{
  "n_layer": 15,
  "d_model": 192,
  "n_head": 6,
  "n_kv_head": 6,
  "head_dim": 32,
  "d_mlp": 576,
  "vocab_size": 2048,
  "activation": "tanh_gelu",
  "norm": "layernorm",
  "norm_place": "pre",
  "norm_eps": 1e-06,
  "positions": "learned",
  "qk_norm": false,
  "attn_scale": 0.177,
  "bias": "all",
  "tie_embeddings": true,
  "parallel_block": false,
  "init": "normal",
  "init_std_qkv": 0.0188,
  "init_std_o": 0.00343,
  "init_std_up": 0.0188,
  "init_std_down": 0.00343,
  "optimizer": "muon_variant",
  "lr": 0.00861,
  "beta1": 0.95,
  "weight_decay": 0.014,
  "lr_head": 0.00903,
  "warmup_steps": 200,
  "schedule": "cos",
  "final_lr_fraction": 0.1,
  "batch_tokens": 65536,
  "seq_len": 512,
  "doc_mask": false,
  "train_tokens": 426500000,
  "steps": 6508,
  "dataset": "wikipedia_en"
}
MLP neurons of a small language model. Each row is named by its layer, matrix (up: input weights; down: output weights) and neuron, and shows model dimensions 32-159. Each number is 128 + 32 x the weight over its row's rms, rounded and kept within 0 to 255. Numbers have three digits each.
After each neuron's rows, "fires after" lists the tokens most often just before its 100 highest values on Wikipedia text that the model never trained on.

L7.up240:114123140124133126146113098133082165166120144114151136175181105162195153114070094102138122106162179122093109165148093111130075195144103105147112174119061143162103110114108122126139123130093159132094121131147110074114136170209117128144081134132177095159121151090127157142130134113151160127096152148094108124168057123103183110121124166126082075074137140158149081143165098181135201084183
L7.down240:126147160155144193102181191087073116142105129107118119163119197136170091123116123129155080109137097171122121107106204134114147102077177133183110134132176114170117142143127119081119140177100147110097125141156105187060180133045107078131111112122073131079163093101143101114186180122174067141134153146136098155074125153136125104138034121156152093100110108132135181168111084092141164112174
fires after: " s", " T", " S", " Th", " sup"

L6.up29:164095091105072131083117194103114077156156119120110145130110109177165169170099118074059112114117203203102124064109136165124073205111189100114119162162094130105080080125117097107104124125093177113143096117157157131134125180131098119128137199168167126137186142164131144148118155152113082142073100170127139102126112098171075169169170170039132135115163144078134121116126117071135153143147
L6.down29:112118119150195179120144076150056149134140166171140107086133145072149149118147126109208123144115102126119105200141174128121146082083094094108167129125173074095088120133109115109134128108153110107142135174131109142094124127159132150123101114155158086140143078121105077085155100100100134204139134141099123128170083133122126127156132130133092142124154111171133135141156170184142148104119
fires after: " L", " l", "ou", " w", " E", "E"

L8.up459:082115178185157072121136098111152130184073150161114063151157128131119117090146069142093073144175147125120134140129119129127132126102154126122174120114089136135136174149116154112138149139133115155051102145103108066174082142178111099078104103125101151104179141156114147139118185119156163170123092106165149171131123091106125125117132122140152155117058110168122096087100114152140058185111
L8.down459:098163119105142138145069094071132148094152093165106039101113137101135147150098121156144118160170109112061071139127135109068126166131118103234122156133110157101169121154090147137132081132096100204152107078085121166086122078160172117119164087093166075143153159065140134140150115149160123095123154125125147112110134157168142124139138136156171134143099140122144093115137170159120177115200
fires after: " P", " A", " p", " E", " C"

L5.up206:171130051137027188093157135091142082146166128092104154107068130163102096099138115159160135136152077148185119162154130165129164079061148113052143112166075120142101158131166127099131156128138122145176129121166104085119136139187143117097132069172059130161119111119118121128143144044137130212092108167156099132163134125145164163092125170148085143128134117140084147145154090148064075159162
L5.down206:164131104180060091078116122139145132078110119120141108227128070097115177101126121105119157173090157092141153178122149166125110090097157138154123056182161116138195090087099131159148142158171114164107075063146136126060115162145148124176135203183072179035100159101116118077111149135129100115078132063119158089119122142117129124142114118117182131114146101140128119133138165136133167119133
fires after: " con", "2", " in", " att"

L12.up168:109164070127059073148153029101162099111126130071188149054147136130139095073104149086170112135132154155156100091153089146109130127163102124137159175169171165155102106119134120191157118137106117134145192115114142202101143160094095147085133208096143086173120114150139124164157074143132085133140168135179154105200141122087138115080146143107134145104102139135119132139123123132173132135177
L12.down168:142137143110107188116094149094171116128133184136140109056101100074154205142078179127145095132103145105156140095097167151160142104145143147091041125101152088161161128149117149118124091137086144150146141055113129100196131166137072177136130160057127122106124178159105198104088103128155100090107121108111085158137175151157189060082116123117191124168128120130125092142119153104142146127138
fires after: " |", "and", "\n", "|"

L8.up99:166147136109058134165135110137129112161108135111120105112105167166140109164092160104189086150133175122093134158101145133174130142157117164143121143154092136090070123115096122175033157158103159096070135120112104081137127106166116105151097086102101156141154199194079143208099182063118075151166117137100181170177179065131090153133099111104152085155160123101151118119172179157157113106160
L8.down99:114162109091147087149077066122110100147091070172148112153077134055144114098144125142138113107144104099111128129164147131078101144161204129110174170169066083109084130165160189160108167166160073150156143141151081116070120180074138166217117166165120149089058099133118081118117112105120124150088121170195144060127124127076162126114167127139161111136174052127121122114099158113110126113131
fires after: " l", " L", " O", "O", " d"

L6.up494:162147111095202079111119116096168138150108167149153051109117178145081130114109121169141083154048150161079137051160128156150109114156078110094114153114138136037143104163084154133108146128159117045094143157153185153127102136128140057118127135157125091141103111138141118114113179118169067100152187062131162164141143092165095095104138186147164135104159115155083131135165077132122137130135
L6.down494:087102116093076091125127160074143061070138157146073111122158126118111128153163159129154103184111100108134184091153246132141128159102140150096084160178128061215139132086157094125177153116169138157057118083077147146114143161105120117094173102087174090122123162084109104167123138160118147108114118135014136186141093140105118148141148129148120135120161117117158114099148077159176126093099
fires after: "ig", " G", " k", "ag", "g"

L10.up192:085118161138171121150146167159113090132147123143151070084173134143048145168136180133113097066130071129133136211100175087124137153115107108066213098119115163130152124127107105119170145121117067170117137080118111158095089146165134090095158142147110117092197155049129158104150097067113154160142155124081112143078176151127053163143065086124126145071103178123174086120096160138174080137155
L10.down192:176088091087180156138134099141167090176164107147153171133104092167149114132135132163086219149158126118111112117136147101144070088150117091174128088110150124116107144118144124115062129184139168113092100129114118107097160082151131120117153122138086107159123103204055106083132095113111073175126153121124153111125124065160189048100149158125110096198083116147099108157178145185062121116128
fires after: "e", " A", " E", " I", "ri", " Is"

L8.up413:089113147097138137160150118157177101104064114119118114123093141137133078126072125183154142163143120153124103163116086129063125173130187156122091104118118122157122133136154134143152083130183133176153083166157120111192141130114109085076100124070194101108157147146142113109076113144171124103133160167083082143113177133133128167148185137130132157137160101129165120148142221105127138062103
L8.down413:126122130115156073092129103102143160125048149160180131101129055174144128143191128163117121116125169098142108144053131148150145102159162088118163123142115107069155203170119127129095108163134141167103194115152183138077169117124140134131121146112160142112130140093097083111118101155101117163131146158121119160165112116129104143156150093196177089174142155155076160141123024104132105161146
fires after: " N", "2", " n", " Gre", "o", " on"

L4.up256:134107129186121140104122201093078133141114136115095151061083140169183112113172175129170129132165161179120132154088122118128138200145079174121070124105074121112129159065101130142133130110088156116090139150135104134150082097101174122104137109167076074110111176154106092104091137131151164094066114080128123136075168119146149080148171134138152116107201157120093139126114158099117054131152
L4.down256:149148158074127094103109101094167062114102127107121139128125141087133126121119083127130130143060110083138087125116142140131167118177187114113182131177102101104137167114186113117101142151117082149079167183109109123153178172124154147098107137117122108156190140103136077061138131185167158129153136139123142216219160087120133125168101126090161061137123174174135144093175065167082165160168
fires after: " l", " e", " f", " att", " in"

L4.up428:054109145159165108153137130123087083150147153144106149150146168117142157138039141131136104153131136131075139134118114114173160171114109162154117149128082178158130149123145171100043150123190076102131119129151038150146107054107146069147085113103152155156148113089155087102120156143116169098081057109138159067130117139156166083164172142127129161145186189103121122107093103154141133131089
L4.down428:213103098138130150056168133159125146145107136153136144168107111053158149118136112113120131032119075094080091112125106083136055110115136080118125127105127088151123076146116144150090138137107092144106125137139071101100112168151114124116118134137034167060144092124140146093115171154177094132184172118120129094172097111112139129080132145101133154136185125145158100153124172111142145144177
fires after: " n", " W", " Sw", " Y", " N"

L10.up434:058143195143155106111124110116085102098103141149173145155144165091168106151122092143098092159178131116105155145138109184154118143138168162159139098150071131141100104172143154090142147181147163096116089133085129112145164130160117041120084156099086097164128112127180122069095142139177184152111139085099178071170092135086082088112113117124159115139101168113089114137149139167171123137087
L10.down434:181112087116123176138153161146137162129119180152142136158222111148132115129082120120133093094054135132110087113124108108106096170116076096047192150126144118162154099088140081167159127143144103192069168131124109112078113154140151128095142102159138116145159124105124116113136076120145117141137066134081134158106145107175103184117119118160064151100196104142123104108118099060088069134127
fires after: " W", " Y", " Le", "W", "u"

L5.up382:109191117148082097121113122129100087171120188197102152132107160112174150064106109131157130109073132099130110135150127122130082095155153093096088075135067143129188129136137101073143101145088111123094118147071151162185142133179089122101080115125106162147180163112148169111097111128151103149102130041140207088112150133123156150122082120090191147119113148107160099114179182111118119065127
L5.down382:100097130095111135139108147131120164093174091086083151167144088129148132212148160120092116185094182150083137157178121081104149062086161179147139131172133116155124114152069127150155101153123141111096169109072147062157092109084115087115167102102120110107068124115129111100102177091174122073106160170193186085132068123138176176109123138155151163172166172139169055141133128143115141121147
fires after: "H", "E", "A", " (", " D", "("

L7.up130:118148076123129148088143179062156111078110119155143058175106134105111060125081084154148113203104067146116138137127178154132125130124152102061163106159128143102089160024068114141136117182188120143165113126154160171150123142148137058106146137155107147070129128143115123077189139157175162099062095124160139166158130099116135145110119082142109214138149146066105102120135129134154189118093
L7.down130:173169100136111112119135046181119141132132157128128147085189042103147166164119149149084138118143120120147066128107125137152165133166110194195120153134177121106118095129196174104176155089091156153126166123137076184133136059141114172122104137145164113151163153125141111155088135167082097126136145119086097095116165195140143114123121116149148104146124103132085168111180080085095124176116
fires after: " N", "id", "-", " n", " f", " M"

L8.up111:158148152120154149164101123088128154133082180153151132115151192141056129133136153122133157145116095126162100115160094174100093102126089141100152096125137165158156145125158148101107086109137132105077113127120116081102038050101112038152154140109132145113094136178123154131127110084154182135107156182088137195121159100138117131091108070123128138088121145157177179133160083137148093117140
L8.down111:110119190074148106108131111127157131144138171085147094132102072160137182134105057106099121155135140073116159181120129136098053205096108105143144171026186151100108118082116116164138141121117115157078126130121186158167159167143198188109105099168116155088117123124096137143084130167088143174115114090158152137139081092102154119140189156135131125115160075065152085086153133148098158122154
fires after: "k", "c", "n", " G", " k", "in"

L4.up131:180157122182127165133172169164128146159106123111094196148135083142100125085082115101105156100153095082114152134059147130127165127148086134088082138107135209134099090119098126102089145097158107116140111143158069094112158150104105122075148099110130135084148228150094095112116142122129097110191148122069138151092183161075105140169149147125166158110161124112128132137156186104119109110093
L4.down131:177136109109158093102143088100115133212119154131204140086131129122121033134109089092182143098137071123121113154113119164115164180159108134148115121139123130121134155159179038110154146135143105157211152141175091151049103122101118112179132159116174108185114116161134136120126097122182138145110137168098148122133100150190142163140144116137119148072093091108081124149096135160106203109109
fires after: " N", " n", " col", " al", " Al"

L7.up574:114153175124140093099133126091129181136109112114145167137139127144177175125160142112123182053164094193058105106118150141076124107175086120111144166111137197116175077175146169082050148157079169121131164131151110093127110162136128137170108127117128127076089152149110168148088134133161134126096179131125113111168094084122110110088086086148116125120159147095055145133142113124101164121125
L7.down574:166112046121157119155093106141116113170164171112121100072144132129177152073135104124117093136147127076186120128054174103155113111082112131152129131122182147172154110109114093092157100066165122114118110166132092135106111087136129082091187134092119176100133108112145173114132114143120106133065113180115138144141110147205176095089094139128080134162185163129123102145125122110092132151136
fires after: " s", " S", "a", "us", "ch", "em"

L8.up350:117104177098191073105145085175159101165064119127086151111137162121118108145121097181134142076077139101126110137156140181087144104107184140111186101123099139138081099167113152093115113103178146184133119118140090118131092139126114114134100191109156093144232145150096142131106123188169153156111154176113097105095081138134138119139147159133110070161130132109180173163141109137081129110120
L8.down350:125156157125129154103175116125116168047187115157180121129137103082140129162071126147168146129224138150133185144122125089141130081092147094115108131134131127098177103120098100170095103145115090150129167169128183157135158086126097138116090113092175115124116116115183177095112149156134126079139142094142136144132160165132065078120106120114106141127112138150151106129080162144127094172143
fires after: " N", " n", "n", "or", "^{"

L7.up285:121164148129115081143106082151126112103160144110130082094138130107104137122101173127079024099124181125119159113150092168145124126108103152097159163146184168151107109106146086117119079133131150127180126171095157107134107114159160088180192146077111096176122133180172130118146131154185105126136116171159071136065105087105108143086105096134108114085140120109130102181094150137078172134100
L7.down285:114164138096096127187169096120125123126098126131135079176130165099157140071163180149136224134131149100085090112151157120101080150136082149077103127110053162161109164068195116101124154145119114130159146124166089190111099160150062207052121101130123093147162147090131130150098143101080064136139089166117159148172164133136110088096164130114080158171162135143140160118186113112154136132118
fires after: "\n", " |", "cc", " D", " acc", " b"

L4.up293:167135122149102161164199119155073129178197106085115170128122191194137117112113167150139150100147123180072168159075126134131112124110173173130143077130138083140118123108107069088104131143139160106101142158137085112119140124148132127115027134103122123115164127130129119150106091114226133150138123150134131093105166131130107098150131067100119108133130168150079124142071127144092103142173
L4.down293:112136153091127164080059077144087125153134165127129137133081114130133116185115124073153172194170206146160057145181126123125127112129128118121153083096105094167180098117138078162085105117125139138141102132103159143182159158098060087147158100109113120141130117082190130160094139157141166170132142093156133195125154154163104146080115135095124141137119177153113057087169148151128144214101
fires after: " e", " O", "cc", " l"

L7.up197:161088051129106123116120124181119059151097151118177091100126136118140112165075114136150121103101165199134183147187088139121109174081154128148138089143109097090123166145029117099147145093209118109112141123129210132080079106085177091162145152128150100165138097141122159074108128182096121157142135143101189130151074142165111059128135139081106168133099132185188171130171113132124089112104
L7.down197:131092150139096168119061144060142134099176098131121149193121131136136165173122122179108148129120130077112127141140201117140104110083108061110115155129102100145134109090140123157091140088034171102200165160157118092140199131108132155093126126117160104059088132175132135078122148122134055116088120162148134166116134113118177092155095143206109100135218120133055097089117084096136111155146
fires after: " L", " l", "L", " B"